Weights of a small transformer language model.
Architecture: RMSNorm before each block, rotary positions, no biases in attention or MLP.
MLP neurons of a small language model. Each row is named by its layer, matrix (gate and up: input weights) and neuron, and shows model dimensions 64-127. Each number is 200 + 30 x the weight over its row's rms, rounded and kept within 0 to 999. A neuron's up and down rows have the sign that makes its largest values positive.
A block is one neuron, or neurons of one layer that tend to fire together. After each block is what it responds to, as a language model described it from the Wikipedia text at the highest values.

L3.gate111,242,228,207,156,198,201,155,233,209,204,247,158,184,177,208,153,164,264,241,235,158,169,229,194,171,166,197,189,190,191,188,166,185,294,161,231,131,189,171,187,178,200,213,179,231,231,195,216,207,221,224,171,233,176,197,235,232,219,219,222,198,231,172,190
L3.up111,141,197,200,186,199,250,178,192,200,226,213,142,200,168,170,203,248,251,186,165,212,211,182,150,198,204,207,188,207,155,219,143,168,254,189,171,218,244,218,197,179,228,255,200,195,229,130,260,210,185,199,203,200,202,229,222,202,198,175,215,203,187,274,183
L3.gate134,196,202,223,142,248,226,169,193,228,223,243,212,214,214,178,244,270,195,190,172,196,171,168,212,233,217,199,205,138,162,272,158,199,282,179,218,184,207,170,180,174,234,154,179,178,183,133,234,184,202,200,220,261,215,178,194,229,176,180,193,176,189,206,191
L3.up134,171,220,272,189,270,265,200,197,161,178,253,143,189,207,193,202,210,244,252,208,213,176,204,201,234,182,182,208,241,232,177,177,208,210,211,160,185,187,164,210,140,203,240,220,197,223,238,186,205,231,239,237,205,252,215,221,172,225,255,220,172,162,179,184
L3.gate622,183,216,239,210,210,199,182,203,247,193,196,187,199,157,107,212,151,254,210,205,215,172,223,167,196,182,160,153,189,222,206,213,225,210,180,196,226,231,201,203,180,262,211,191,221,183,131,169,228,257,146,188,201,191,165,254,185,200,224,182,171,162,199,199
L3.up622,217,257,208,242,188,195,166,277,177,231,173,160,252,215,181,191,222,225,237,167,216,204,220,186,173,212,181,174,217,167,183,251,198,238,151,208,214,250,163,186,220,187,199,177,178,226,210,236,253,195,198,243,248,241,192,201,204,267,228,162,190,236,195,223
L3.gate723,223,180,215,212,222,130,212,212,156,173,201,190,208,188,178,171,152,190,160,188,183,189,199,212,205,216,232,269,177,156,165,236,192,232,171,182,201,173,191,172,237,206,227,188,185,160,223,219,190,221,212,216,186,200,176,172,201,183,249,143,142,168,175,214
L3.up723,190,204,280,151,208,183,174,243,189,206,147,206,218,191,166,222,181,222,204,197,251,229,187,194,217,207,198,218,127,205,161,171,190,198,202,237,193,261,197,195,169,249,173,226,215,187,229,195,202,201,230,165,198,205,181,254,206,195,202,179,160,236,187,247
L3.gate736,196,167,206,206,210,211,203,217,226,156,238,220,189,180,203,178,233,235,185,205,274,193,208,182,182,242,192,204,183,188,162,206,208,243,143,149,260,186,183,251,192,217,217,227,174,208,186,203,186,210,186,200,237,199,174,273,181,197,172,220,186,226,196,222
L3.up736,223,166,171,170,190,215,174,218,179,233,165,185,261,216,157,224,192,195,159,160,186,243,229,239,194,140,241,236,218,169,215,177,215,197,228,203,155,217,220,149,216,219,216,165,254,222,198,200,214,175,221,270,202,227,204,176,183,221,192,186,186,175,235,219
L3.gate766,244,184,205,210,201,152,216,278,173,152,179,163,183,203,195,234,183,191,192,189,161,138,207,177,186,137,155,219,227,173,156,160,191,224,190,203,196,200,168,177,142,213,203,216,161,208,192,180,201,190,153,179,256,224,200,187,232,270,230,238,240,230,176,190
L3.up766,219,221,216,153,181,185,251,211,168,149,172,181,163,213,175,183,112,186,236,239,253,189,211,225,209,166,153,215,184,182,196,228,193,206,192,184,191,193,172,216,214,226,232,214,217,151,203,175,159,175,209,231,139,207,243,173,235,167,204,228,193,231,208,249
L3.gate897,166,198,221,218,232,244,242,265,223,155,179,174,218,200,124,173,185,211,206,212,230,171,184,139,215,164,188,228,212,188,206,180,195,179,209,249,217,213,147,139,194,213,184,202,135,153,162,198,187,183,218,187,211,214,182,191,255,218,159,226,193,153,173,214
L3.up897,179,210,222,187,206,169,205,231,241,175,214,176,201,228,205,204,165,170,197,225,200,211,222,170,211,190,208,173,205,115,176,179,211,184,180,191,229,178,185,213,130,166,184,191,218,212,214,194,200,238,184,223,285,201,226,186,178,260,191,180,202,239,214,218
L3.gate923,180,243,239,240,206,187,202,257,261,185,211,223,175,206,179,219,185,235,220,201,183,141,228,155,163,225,178,184,177,194,208,138,235,226,197,220,222,235,194,201,170,272,254,205,195,234,180,227,215,250,173,202,155,203,205,172,239,196,241,268,256,176,220,229
L3.up923,130,183,183,188,210,212,230,169,230,224,197,194,154,216,191,221,180,248,224,153,251,159,223,167,201,253,181,191,216,187,165,191,163,240,205,258,165,217,196,179,202,169,192,193,148,156,263,212,228,162,224,197,176,185,189,221,212,220,206,206,190,252,153,165
Description: Year-completing digits. Final digit pieces or whole tokens that complete a year in running prose, usually after in or a date, as in 160-3, 18-55, In 1991, plus closing brackets after date ranges.

L3.gate90,172,178,166,205,201,212,230,215,230,142,148,223,208,175,220,198,130,208,242,212,164,150,217,266,224,174,181,150,226,176,233,168,207,253,221,200,214,207,198,187,211,201,190,215,219,206,196,206,189,212,177,233,203,190,243,158,198,192,202,211,220,184,186,151
L3.up90,198,223,231,215,200,226,204,224,234,128,169,184,244,160,231,185,215,224,217,207,192,181,237,252,210,199,190,180,212,251,248,176,178,233,231,151,208,187,168,166,198,185,183,236,202,151,172,233,163,199,247,245,184,209,218,192,193,203,207,241,172,196,191,197
L3.gate263,193,166,189,210,181,208,226,200,233,222,218,198,193,185,206,178,223,188,152,178,199,253,204,182,186,146,209,162,158,213,221,209,226,189,194,227,225,196,190,185,207,213,261,214,229,241,208,238,191,179,159,258,230,173,263,167,193,194,193,170,178,177,206,186
L3.up263,132,183,188,241,175,172,206,169,186,209,188,222,181,137,222,188,213,195,248,148,198,245,180,147,243,180,164,174,202,144,250,175,213,224,230,280,190,212,205,209,220,243,217,175,249,189,201,239,257,147,214,199,198,192,217,178,191,194,133,230,230,146,269,162
L3.gate476,136,203,191,173,189,224,246,184,173,217,169,155,187,266,153,159,171,244,223,188,229,180,202,234,173,233,165,238,189,243,178,192,167,218,176,192,214,215,219,215,265,209,243,229,208,202,132,237,208,204,184,184,162,180,236,268,178,249,219,200,133,152,171,249
L3.up476,200,169,138,193,213,213,224,182,167,196,242,218,184,132,223,218,225,200,238,225,241,222,210,200,228,188,197,182,182,215,207,167,220,196,153,206,191,217,187,221,144,211,168,165,207,153,194,159,215,241,185,235,168,179,217,177,194,208,176,215,205,212,177,196
L3.gate621,198,207,187,169,160,157,251,195,235,179,230,180,184,156,184,143,187,223,214,193,213,213,185,178,212,210,216,211,216,226,177,234,221,181,170,215,192,196,191,221,180,229,244,206,202,188,202,204,181,186,167,241,213,207,117,144,198,200,172,261,167,179,163,230
L3.up621,187,220,256,220,223,174,226,217,183,196,237,241,213,201,206,180,222,262,242,208,229,209,226,138,183,193,215,157,203,210,136,216,204,198,189,186,219,152,210,203,176,178,237,165,192,181,148,211,131,135,224,198,178,189,172,158,187,240,220,271,217,213,178,122
L3.gate962,186,182,237,206,151,199,182,195,180,168,216,227,188,204,207,183,230,208,229,218,158,228,188,192,183,185,196,210,196,224,176,244,222,152,181,184,176,239,143,238,159,212,238,217,204,232,205,107,247,214,161,197,194,193,259,199,152,121,210,208,237,205,201,220
L3.up962,221,189,202,232,175,215,220,209,196,268,147,176,183,199,183,205,285,231,168,225,130,212,164,204,217,230,137,179,203,173,220,201,213,175,225,216,184,178,183,237,204,232,184,119,202,241,163,212,157,109,203,219,160,214,247,276,204,181,197,225,240,198,223,205
L3.gate1074,203,251,207,172,205,171,182,201,208,261,246,172,177,184,190,226,193,197,194,190,212,139,211,184,160,195,193,210,154,202,234,203,177,191,185,198,222,194,170,220,245,201,246,171,251,237,171,178,182,196,162,187,140,206,189,201,223,205,145,236,226,230,206,164
L3.up1074,190,203,171,187,153,181,203,232,209,210,207,151,182,225,190,186,229,151,212,201,208,216,229,223,242,216,175,204,196,224,252,255,194,211,140,208,204,155,155,236,154,130,150,176,172,206,145,137,187,179,218,179,143,229,219,250,205,215,155,200,274,192,216,186
L3.gate1102,199,188,205,215,240,186,208,197,196,202,196,204,164,145,191,250,214,255,181,223,232,145,195,198,205,159,170,177,156,199,269,203,228,164,223,213,192,225,228,207,220,257,183,178,220,175,213,255,215,249,164,193,221,220,246,162,181,119,201,215,222,191,176,219
L3.up1102,183,204,197,136,215,182,201,173,149,186,180,229,190,201,195,189,231,185,258,142,214,179,191,182,227,231,161,134,183,165,196,161,222,211,279,236,192,175,148,205,242,218,236,171,225,150,221,196,221,153,196,262,236,197,228,272,222,254,238,195,197,235,169,172
L3.gate1256,196,188,251,190,212,189,251,200,139,200,236,242,224,181,223,220,184,259,228,187,234,205,223,177,191,238,234,195,227,238,176,182,199,238,189,203,214,171,219,196,167,181,241,182,235,145,210,222,224,169,218,227,198,189,165,171,164,185,239,216,196,179,190,170
L3.up1256,201,195,257,190,180,159,182,219,203,211,248,192,232,203,221,175,154,214,235,170,292,217,201,186,173,289,196,182,228,189,217,191,230,184,189,201,200,206,155,218,191,168,243,227,240,206,183,225,183,182,277,183,237,218,154,181,178,185,188,213,178,198,174,242
Description: Time-format colons. Colons inside times and durations after the leading digit, e.g. 4:25 track lengths, 1:00 p.m., race times; also thousands commas and post-title line breaks.

L3.gate201,191,240,185,223,172,167,189,152,197,210,205,197,204,213,260,193,230,184,213,204,201,173,171,172,137,203,213,194,187,183,168,210,197,179,224,208,164,173,203,187,181,169,175,191,186,241,205,210,200,217,215,171,209,196,230,191,189,229,221,217,244,163,199,179
L3.up201,199,221,174,212,168,181,180,197,193,138,174,217,172,213,217,193,175,229,235,224,194,239,256,190,210,189,178,205,236,198,222,212,175,161,197,220,180,196,198,166,213,182,152,183,205,188,153,184,234,192,215,202,165,225,188,198,201,238,238,150,185,182,172,152
L3.gate429,238,192,145,209,184,179,170,190,172,216,214,159,163,202,168,172,249,184,198,223,209,179,267,247,218,184,206,211,234,218,227,199,177,194,239,176,235,244,207,181,211,234,173,224,160,205,179,219,211,204,197,215,262,195,214,192,213,274,260,173,169,174,204,182
L3.up429,208,147,231,283,221,200,193,218,249,232,221,230,203,172,171,216,207,219,161,204,224,187,217,230,139,184,165,194,203,201,157,184,222,180,182,176,210,174,196,208,162,152,189,153,187,210,193,221,209,178,174,174,179,198,218,196,197,162,141,195,142,182,207,148
L3.gate443,223,215,174,236,211,218,167,110,205,259,175,176,258,190,224,182,153,166,202,141,154,203,247,192,121,196,203,194,190,224,183,194,150,209,186,179,175,232,241,185,201,170,272,239,203,150,179,118,206,232,154,169,188,241,204,226,203,248,214,156,135,166,211,213
L3.up443,238,167,180,214,195,209,226,155,165,185,220,195,176,187,136,148,227,213,99,261,178,250,218,228,206,201,226,212,197,244,213,241,233,158,233,240,205,234,227,191,176,171,209,153,169,227,243,166,210,188,181,222,211,209,193,194,170,157,150,176,241,219,191,204
L3.gate687,249,168,132,191,171,209,203,199,187,237,211,195,230,227,198,182,224,151,185,162,225,205,225,181,178,197,177,175,213,224,184,217,230,214,251,246,227,185,237,190,164,179,228,217,245,230,198,184,159,171,240,259,212,245,269,220,200,238,191,243,203,209,183,190
L3.up687,182,193,199,236,221,192,166,231,197,183,247,155,206,159,212,186,225,173,254,173,175,179,163,198,215,186,213,198,227,216,168,246,193,97,195,223,211,201,194,189,194,206,179,184,183,211,211,196,211,210,191,178,187,231,253,206,176,188,183,179,223,174,146,171
L3.gate688,205,166,241,209,224,206,206,191,252,230,186,193,207,179,214,208,173,234,235,174,162,241,220,175,215,200,145,149,243,204,254,185,194,219,175,193,171,192,208,183,211,221,215,183,223,145,169,230,216,199,162,187,210,163,219,191,151,236,232,209,147,184,185,224
L3.up688,237,183,235,229,184,170,208,186,201,142,158,170,205,173,195,206,220,195,208,189,191,188,221,166,253,205,190,207,170,228,162,218,176,227,222,211,229,236,248,179,151,113,201,151,154,178,190,194,206,238,225,182,182,205,220,155,194,261,272,215,224,238,170,199
L3.gate944,191,211,180,167,195,140,215,190,176,244,214,198,152,189,173,197,217,178,176,212,211,157,145,157,221,199,176,229,254,208,234,225,230,132,205,210,173,206,234,190,224,263,121,267,253,209,217,190,208,243,179,237,213,210,249,264,266,258,196,214,245,213,177,225
L3.up944,165,260,185,228,201,153,182,244,216,181,184,230,161,210,205,219,179,172,211,235,253,195,219,219,210,172,172,173,151,227,189,215,182,219,204,172,192,185,203,201,193,180,189,229,260,218,236,191,217,186,190,245,200,236,259,175,219,185,289,226,225,213,186,194
L3.gate1218,174,220,189,149,137,224,216,215,240,256,206,175,211,217,181,216,266,220,221,175,171,218,205,188,230,153,192,229,257,237,278,260,213,180,200,206,199,208,189,193,176,205,237,143,234,188,177,187,178,186,197,182,194,228,158,235,165,213,214,257,175,175,230,212
L3.up1218,170,164,244,236,182,211,163,210,256,168,172,194,171,151,208,187,191,197,249,190,223,265,237,173,188,223,217,215,315,227,196,227,185,228,236,229,217,168,176,204,194,186,182,172,212,188,201,222,150,178,175,196,216,207,162,175,132,190,194,249,211,190,233,212
L3.gate1246,202,214,191,189,195,240,193,194,165,203,192,172,218,247,199,206,202,227,202,162,208,171,168,182,216,228,179,190,188,270,205,246,212,200,211,214,199,193,216,156,199,161,222,201,202,199,173,162,174,181,202,207,224,213,186,208,180,269,213,251,176,185,136,193
L3.up1246,203,191,199,197,255,250,153,195,212,213,239,150,235,234,228,162,204,198,233,152,189,227,168,194,191,178,244,225,180,212,159,200,203,183,201,131,206,244,221,210,251,225,225,213,233,255,263,186,214,189,204,188,246,210,267,168,236,251,239,167,155,160,179,185
Description: Mid-word continuation pieces. Word-piece tokens that continue a word split into several pieces, such as ci in coincides, mi in minimization, c in inscription, and dashes inside year ranges in lists.

L5.gate1210,192,163,213,217,178,196,214,209,157,223,253,235,160,169,194,202,206,203,198,207,278,184,219,229,179,229,195,209,163,231,245,237,254,213,209,189,218,205,187,204,215,219,203,259,259,178,200,220,244,230,215,236,176,237,193,128,214,218,192,216,233,218,179,195
L5.up1210,313,171,173,215,236,221,219,180,238,152,226,205,231,175,230,233,169,162,178,207,171,189,176,169,130,242,212,194,222,201,202,175,219,171,121,240,181,220,222,201,233,180,159,200,210,204,186,236,196,219,190,222,210,195,202,154,201,228,192,238,273,205,251,187
Description: Structured-list item markers. Tokens that open an entry in a structured list or table: item numbers at line or cell start (3., 5.), second = of headings, colons after field labels.

L2.gate47,172,174,183,240,140,177,199,218,269,194,161,185,221,194,198,229,207,201,192,220,241,235,175,254,233,153,128,196,235,205,226,241,152,235,185,237,217,194,262,168,190,237,146,173,214,166,154,216,208,161,196,211,120,213,220,225,170,171,185,204,232,194,170,152
L2.up47,190,202,145,268,177,219,196,171,207,203,244,226,249,217,189,242,218,202,200,171,206,192,166,212,221,155,208,251,223,201,159,197,211,210,197,183,228,193,169,191,204,214,205,211,172,144,214,186,203,140,214,254,202,218,162,250,231,291,239,177,186,252,188,208
L2.gate150,207,174,258,228,145,166,243,214,195,241,244,238,197,144,247,164,164,184,166,180,204,208,193,184,208,239,177,177,236,254,162,199,214,173,188,182,188,190,196,225,164,189,205,218,238,203,161,156,220,162,196,210,187,194,158,164,191,175,236,238,215,173,208,199
L2.up150,111,171,171,195,226,238,175,201,213,236,159,178,191,215,209,212,231,187,234,224,262,186,185,162,179,162,198,215,228,211,178,167,162,185,224,151,199,208,203,207,188,193,189,163,222,204,165,184,210,217,188,189,158,213,218,233,234,252,209,176,225,279,196,167
L2.gate307,213,215,211,179,229,185,245,232,231,218,233,180,203,213,202,182,202,216,217,222,170,178,184,235,246,194,165,221,243,181,217,231,181,182,123,188,185,262,190,218,179,184,168,172,217,225,182,159,202,206,269,194,190,191,149,191,184,168,135,191,206,210,150,252
L2.up307,258,188,177,228,173,180,227,202,195,206,165,142,243,249,187,202,216,203,157,222,259,228,197,214,148,244,177,162,187,201,189,217,241,188,215,242,165,260,211,144,160,206,198,263,170,201,196,144,229,200,166,222,184,215,209,205,175,165,205,183,157,195,193,264
L2.gate448,183,214,234,180,165,227,209,157,248,229,200,164,213,232,164,219,123,175,137,265,220,151,202,229,176,205,179,206,235,232,153,230,228,217,221,188,185,219,179,194,171,179,216,224,163,213,177,162,165,192,247,204,165,219,209,286,197,223,193,206,207,192,134,165
L2.up448,202,89,227,168,237,188,197,224,212,278,198,159,179,210,175,256,211,173,208,186,187,206,190,211,231,187,210,171,142,177,214,163,241,212,209,220,205,189,231,204,132,203,203,187,186,131,245,196,170,188,170,220,237,192,183,202,219,194,169,208,175,183,186,197
L2.gate469,228,184,171,190,205,254,182,166,207,210,152,156,168,217,241,255,203,192,189,210,241,149,221,245,200,155,189,245,178,227,159,176,204,203,205,189,205,212,204,173,189,227,189,255,227,184,165,174,203,202,205,188,190,206,196,229,209,169,188,185,178,251,195,215
L2.up469,225,216,185,158,203,195,134,229,213,170,220,227,199,169,194,253,230,184,177,186,191,206,198,141,137,218,191,195,203,167,152,187,224,200,223,228,223,199,219,203,199,150,222,238,244,205,206,146,196,210,162,229,214,238,185,213,219,230,239,228,214,144,231,226
L2.gate1012,240,179,189,170,144,232,250,208,170,239,173,184,217,219,185,245,225,206,161,183,191,199,205,186,258,206,236,225,226,224,140,228,201,195,203,209,159,172,227,148,210,125,150,196,156,158,194,240,213,159,218,271,202,220,240,205,161,208,218,153,204,225,133,202
L2.up1012,220,287,232,216,274,196,207,173,239,229,160,147,161,224,204,227,224,272,152,194,209,136,168,167,194,210,206,203,199,251,194,150,190,149,191,227,202,258,127,188,172,179,213,248,207,208,182,196,221,224,189,195,142,202,232,199,179,219,161,227,236,226,163,170
L2.gate1186,193,199,232,189,228,175,219,178,231,219,167,161,178,239,181,226,226,166,174,187,236,175,129,212,200,215,169,226,200,262,180,265,215,193,191,161,197,221,171,211,130,165,184,209,196,200,217,140,192,204,231,241,231,220,209,183,182,151,187,170,213,203,202,158
L2.up1186,231,206,188,234,208,218,219,219,188,171,165,195,226,188,173,238,205,226,146,239,184,196,166,188,214,244,174,179,169,161,169,194,201,163,122,273,248,149,226,160,233,252,215,224,176,211,237,206,194,230,182,233,242,230,243,239,207,216,223,216,179,223,243,216
L2.gate1246,216,196,218,142,257,170,210,237,163,194,220,183,201,208,178,145,211,197,186,145,210,170,203,149,193,212,161,184,193,201,154,199,287,207,180,224,191,215,238,216,198,190,185,257,192,164,198,204,232,192,188,178,249,212,257,172,185,192,151,223,155,194,228,218
L2.up1246,301,204,231,211,204,241,168,218,222,212,178,209,203,248,177,179,181,200,214,221,173,213,188,258,201,173,200,182,169,202,182,217,166,226,128,159,204,263,218,134,195,188,198,186,170,182,206,212,163,193,225,205,192,180,234,205,208,204,211,201,165,151,152,210
Description: Digits ending numbers. Final digits of numbers, mostly years after in/born/died or taxonomic authors, plus list-item numbers, e.g. 185'7', 160'3', 5. in numbered lists.

L5.gate1332,212,211,240,161,181,209,229,150,214,232,181,147,212,194,167,198,150,204,187,200,165,204,192,182,211,166,168,216,211,200,216,232,216,147,227,179,145,200,189,166,179,173,163,208,164,166,189,193,192,213,229,192,177,208,234,169,170,183,214,170,227,128,182,193
L5.up1332,201,221,252,199,146,236,213,150,232,207,228,178,213,207,196,189,190,200,224,231,184,224,173,233,179,138,213,198,231,234,166,236,197,149,230,150,169,156,176,211,187,128,154,218,150,191,225,224,127,188,237,140,190,233,174,127,132,220,220,186,180,177,247,168
Description: Markdown table separator dashes. Fires on the last dash of a table's |---| separator row and on the first pipe of a data row, mostly in election, sports and filmography tables.

L2.gate17,199,204,172,232,167,176,231,164,247,226,220,206,168,216,170,193,119,205,178,234,241,254,192,180,190,157,212,176,202,200,227,205,176,233,233,194,182,140,196,183,255,214,249,186,198,213,225,142,191,151,136,220,256,190,190,178,202,209,228,225,251,209,209,205
L2.up17,215,188,162,218,204,162,172,188,201,165,193,180,193,201,243,227,190,205,180,214,155,232,200,222,217,164,131,205,246,194,195,243,164,150,221,231,176,171,168,215,199,182,186,188,178,229,188,156,202,161,184,233,244,169,216,189,239,188,268,163,284,182,235,189
L2.gate124,230,207,204,209,148,208,129,173,247,264,160,231,170,193,168,215,209,217,201,206,206,186,215,198,241,197,184,179,187,220,171,197,202,258,213,232,200,193,189,223,211,204,165,202,154,174,197,260,203,185,251,201,258,216,215,189,202,247,225,294,208,253,182,238
L2.up124,200,174,179,195,187,185,242,196,213,185,222,188,197,214,219,183,187,178,164,155,172,186,246,197,218,182,238,287,256,168,239,212,202,181,202,177,144,203,193,214,207,169,155,228,252,216,159,228,200,228,204,155,158,231,149,166,209,193,159,186,200,122,200,213
L2.gate235,181,157,207,219,213,202,185,194,177,194,207,210,225,204,199,140,165,202,212,213,216,214,243,216,180,206,229,137,191,167,183,215,199,168,201,238,227,241,174,194,263,229,238,206,173,179,230,198,191,181,148,150,189,177,174,168,239,193,239,215,223,216,217,192
L2.up235,124,199,213,163,203,161,158,231,173,250,244,256,193,180,164,228,179,199,200,182,145,181,192,149,239,238,215,167,193,213,257,201,215,194,197,243,233,204,150,179,190,192,225,188,203,225,203,162,244,202,199,225,219,188,195,189,191,192,200,202,249,199,260,212
L2.gate257,191,234,181,157,181,227,253,173,226,182,152,120,199,209,170,187,213,218,231,169,225,159,200,206,211,206,169,205,147,199,221,173,198,224,169,174,186,190,231,204,156,157,201,230,165,205,193,225,201,201,232,168,205,185,222,154,246,263,158,192,214,218,205,211
L2.up257,276,219,168,236,220,262,231,219,249,178,212,168,228,223,197,245,161,243,254,160,186,140,234,180,197,168,180,135,217,199,215,142,210,208,192,197,186,223,182,192,191,195,135,175,182,191,179,247,150,191,214,218,213,205,202,190,214,196,138,206,276,245,178,154
L2.gate797,153,211,195,188,177,227,204,251,205,224,168,208,203,188,174,197,196,264,218,187,175,198,192,153,244,196,147,193,209,188,208,160,211,206,213,225,220,197,179,183,209,164,237,207,244,206,180,208,300,113,188,184,211,154,265,208,217,223,211,249,186,174,230,185
L2.up797,184,198,155,222,164,176,163,212,99,201,236,228,217,170,158,228,153,248,228,200,217,217,231,197,200,206,245,148,167,206,230,143,198,202,222,178,207,185,151,179,203,218,244,216,199,141,242,199,213,124,152,220,188,184,240,212,220,185,192,214,238,154,192,175
L2.gate806,205,144,189,191,265,209,238,208,76,175,222,171,236,118,222,206,253,159,144,218,245,211,174,234,196,217,193,191,160,207,195,161,169,161,176,161,188,168,270,222,242,214,238,187,188,197,218,187,188,206,191,221,131,182,197,222,203,183,200,183,182,211,202,180
L2.up806,214,184,261,187,216,226,181,201,157,216,226,213,225,197,184,228,164,237,205,200,177,239,184,206,162,214,183,169,170,253,203,212,184,203,206,140,262,239,170,199,169,176,250,167,216,236,173,172,193,232,206,219,180,255,235,209,156,159,182,192,214,250,213,168
L2.gate831,178,209,192,224,223,222,223,201,181,197,190,148,181,204,205,192,212,182,251,174,195,119,216,166,212,248,195,203,200,150,153,212,216,244,238,224,187,170,182,188,218,230,198,177,240,225,210,228,189,188,194,204,214,268,211,151,271,249,197,222,270,230,162,202
L2.up831,147,254,172,183,175,189,217,229,230,219,161,189,225,149,251,177,205,209,226,218,205,169,213,214,182,187,207,181,232,147,231,247,221,208,190,226,181,180,207,187,214,184,173,259,210,106,238,198,198,177,232,178,218,239,198,131,202,180,211,262,265,191,177,226
L2.gate875,203,184,157,220,212,201,210,201,230,219,149,202,201,151,239,259,173,279,171,204,215,190,222,196,165,215,140,171,241,193,206,200,179,197,214,232,235,203,213,192,176,182,162,232,152,187,155,213,219,207,203,171,196,252,209,214,280,200,194,230,265,170,211,230
L2.up875,169,205,163,164,218,198,188,195,162,238,203,169,186,239,188,209,182,213,209,168,178,173,191,217,220,194,203,234,193,180,203,208,200,177,175,219,178,188,219,226,170,237,192,202,231,215,218,243,240,229,221,156,214,260,170,172,238,203,154,223,227,244,182,209
Description: Connectors before locations/values. Words and symbols that link to a following place or value: "at" before a location (located at, buried at), colons in lists and times, hyphens and dashes in scores, ranges and ISBNs.

L5.gate1222,180,205,256,228,259,204,175,166,204,159,159,197,229,224,255,199,177,166,196,190,199,207,199,222,286,213,144,178,228,183,167,188,166,185,201,224,161,201,209,234,223,211,211,220,190,259,168,209,268,240,224,167,175,217,244,253,216,246,194,191,185,215,180,202
L5.up1222,222,183,210,278,224,207,177,218,244,193,170,224,199,220,190,174,206,234,168,223,212,181,196,218,191,190,155,165,103,207,155,234,189,228,200,213,191,209,194,207,150,163,204,195,176,161,204,206,229,183,206,187,176,201,201,186,212,190,167,233,226,169,151,199
Description: Numbers in tables and infoboxes. Mostly numbers in structured Wikipedia data: table cells and parenthesized conversions (−14, (34), 0.040 ha), list-start years (2020–2021), plus scattered mid-word pieces.

L2.gate23,186,212,161,196,223,157,167,260,241,237,197,182,244,230,220,197,157,194,200,229,180,175,245,174,208,193,177,228,162,187,243,218,168,210,225,143,191,223,131,195,191,166,179,263,197,225,183,196,160,187,212,213,157,207,178,164,187,179,165,188,237,145,210,202
L2.up23,191,247,254,186,260,205,183,263,222,178,223,199,193,190,228,198,216,195,222,189,225,224,204,185,199,226,197,193,202,202,230,249,234,231,216,216,208,253,169,184,212,199,170,133,161,259,167,218,197,176,231,254,169,228,148,213,206,230,173,206,264,198,208,228
L2.gate119,231,219,216,209,239,221,183,217,181,205,241,198,166,212,247,197,237,200,216,210,141,169,193,197,201,188,162,226,193,215,203,163,209,195,223,175,224,240,185,223,252,233,196,230,164,226,187,214,179,191,216,225,218,204,180,184,202,142,192,183,153,196,186,240
L2.up119,215,182,212,208,213,205,176,201,245,196,148,191,175,206,171,161,249,217,227,190,171,232,190,206,185,176,180,227,160,203,214,225,190,174,181,272,184,225,186,187,202,256,187,163,198,183,221,213,147,160,160,199,165,215,250,189,213,185,207,220,211,195,200,197
L2.gate555,182,275,216,186,201,220,186,201,206,188,225,187,215,260,196,162,222,207,228,217,171,214,188,227,172,183,212,170,122,158,266,208,262,225,193,249,246,175,203,214,162,248,189,216,186,229,166,196,164,191,177,231,201,200,178,214,223,190,208,187,199,190,169,231
L2.up555,194,193,194,197,182,161,204,218,219,141,207,131,202,254,195,196,169,183,189,176,206,218,270,241,235,204,215,157,200,237,195,178,197,197,191,206,197,205,141,209,152,188,191,159,160,146,179,215,159,196,173,191,213,218,241,181,168,258,237,205,251,193,182,224
L2.gate735,219,214,227,156,201,236,192,179,209,176,175,255,197,118,192,213,196,197,216,127,182,219,199,193,204,215,126,268,168,189,215,186,189,199,240,212,238,140,236,195,201,232,223,143,211,198,214,254,139,232,216,153,166,184,159,188,193,248,220,180,266,215,240,129
L2.up735,174,178,234,209,222,196,149,229,159,173,189,169,200,214,229,174,153,172,231,216,189,187,230,199,181,169,222,225,156,246,189,206,157,214,215,166,187,232,204,219,228,173,206,247,236,216,212,175,169,242,214,206,178,184,198,206,182,195,202,208,166,193,171,216
L2.gate787,212,194,190,149,164,178,231,205,208,233,239,161,230,210,247,192,210,150,231,179,168,189,220,196,225,147,258,263,217,202,158,198,169,198,208,191,184,170,202,202,236,247,179,203,203,218,286,185,163,212,228,191,178,229,187,194,166,197,232,167,214,200,205,216
L2.up787,172,201,201,193,186,213,181,212,199,170,190,170,173,205,245,215,191,214,175,143,112,238,215,196,129,210,205,193,188,200,198,215,224,193,221,179,217,204,250,205,157,195,274,160,245,170,187,208,167,241,142,206,194,197,170,199,197,204,164,233,241,161,202,235
L2.gate903,247,188,164,174,233,230,197,219,190,174,197,148,203,239,168,164,199,179,236,188,198,161,251,221,173,156,186,235,207,197,187,236,188,199,201,191,201,227,234,221,245,201,172,215,143,199,199,204,140,193,203,210,183,182,206,174,192,187,197,220,230,210,151,215
L2.up903,232,270,168,171,215,208,203,207,220,158,209,224,213,230,195,180,196,230,229,167,174,226,205,236,219,188,189,199,132,181,202,219,216,240,186,222,202,237,203,195,266,256,194,156,163,258,199,184,136,165,238,243,176,199,198,185,175,266,164,175,198,198,188,155
L2.gate1181,176,189,180,215,219,178,183,176,215,192,196,202,243,222,182,197,274,186,158,187,153,170,203,301,177,174,243,184,215,185,225,258,157,221,181,236,191,209,212,198,198,244,158,212,209,247,178,176,207,213,200,207,181,159,191,225,248,174,222,237,227,211,192,206
L2.up1181,183,240,189,230,204,213,233,228,182,223,256,210,177,224,231,130,200,233,227,168,222,226,162,178,229,178,208,207,192,201,135,180,185,175,180,252,193,166,162,220,222,208,176,137,194,215,267,172,259,219,225,219,207,253,200,213,158,209,179,228,243,226,218,219
L2.gate1318,167,224,210,194,134,183,225,223,203,233,198,178,212,280,221,226,194,147,242,168,162,204,221,212,208,191,187,248,223,212,214,227,204,256,203,234,224,222,190,208,214,191,200,210,206,245,220,200,143,237,194,202,177,241,167,259,187,252,193,101,257,175,173,194
L2.up1318,230,224,209,129,206,172,221,196,191,222,216,195,212,234,206,157,112,201,200,177,209,212,223,277,216,170,157,205,221,200,198,184,176,176,141,212,186,212,194,155,205,229,159,171,153,223,252,208,242,209,251,155,217,212,184,166,249,215,185,230,199,162,205,225
Description: Coordinate minute digits. Mainly the two-digit minutes value after a degree sign in geographic coordinates (e.g. 5°48′, 85°34′); more weakly, numbers and punctuation in tables and lists.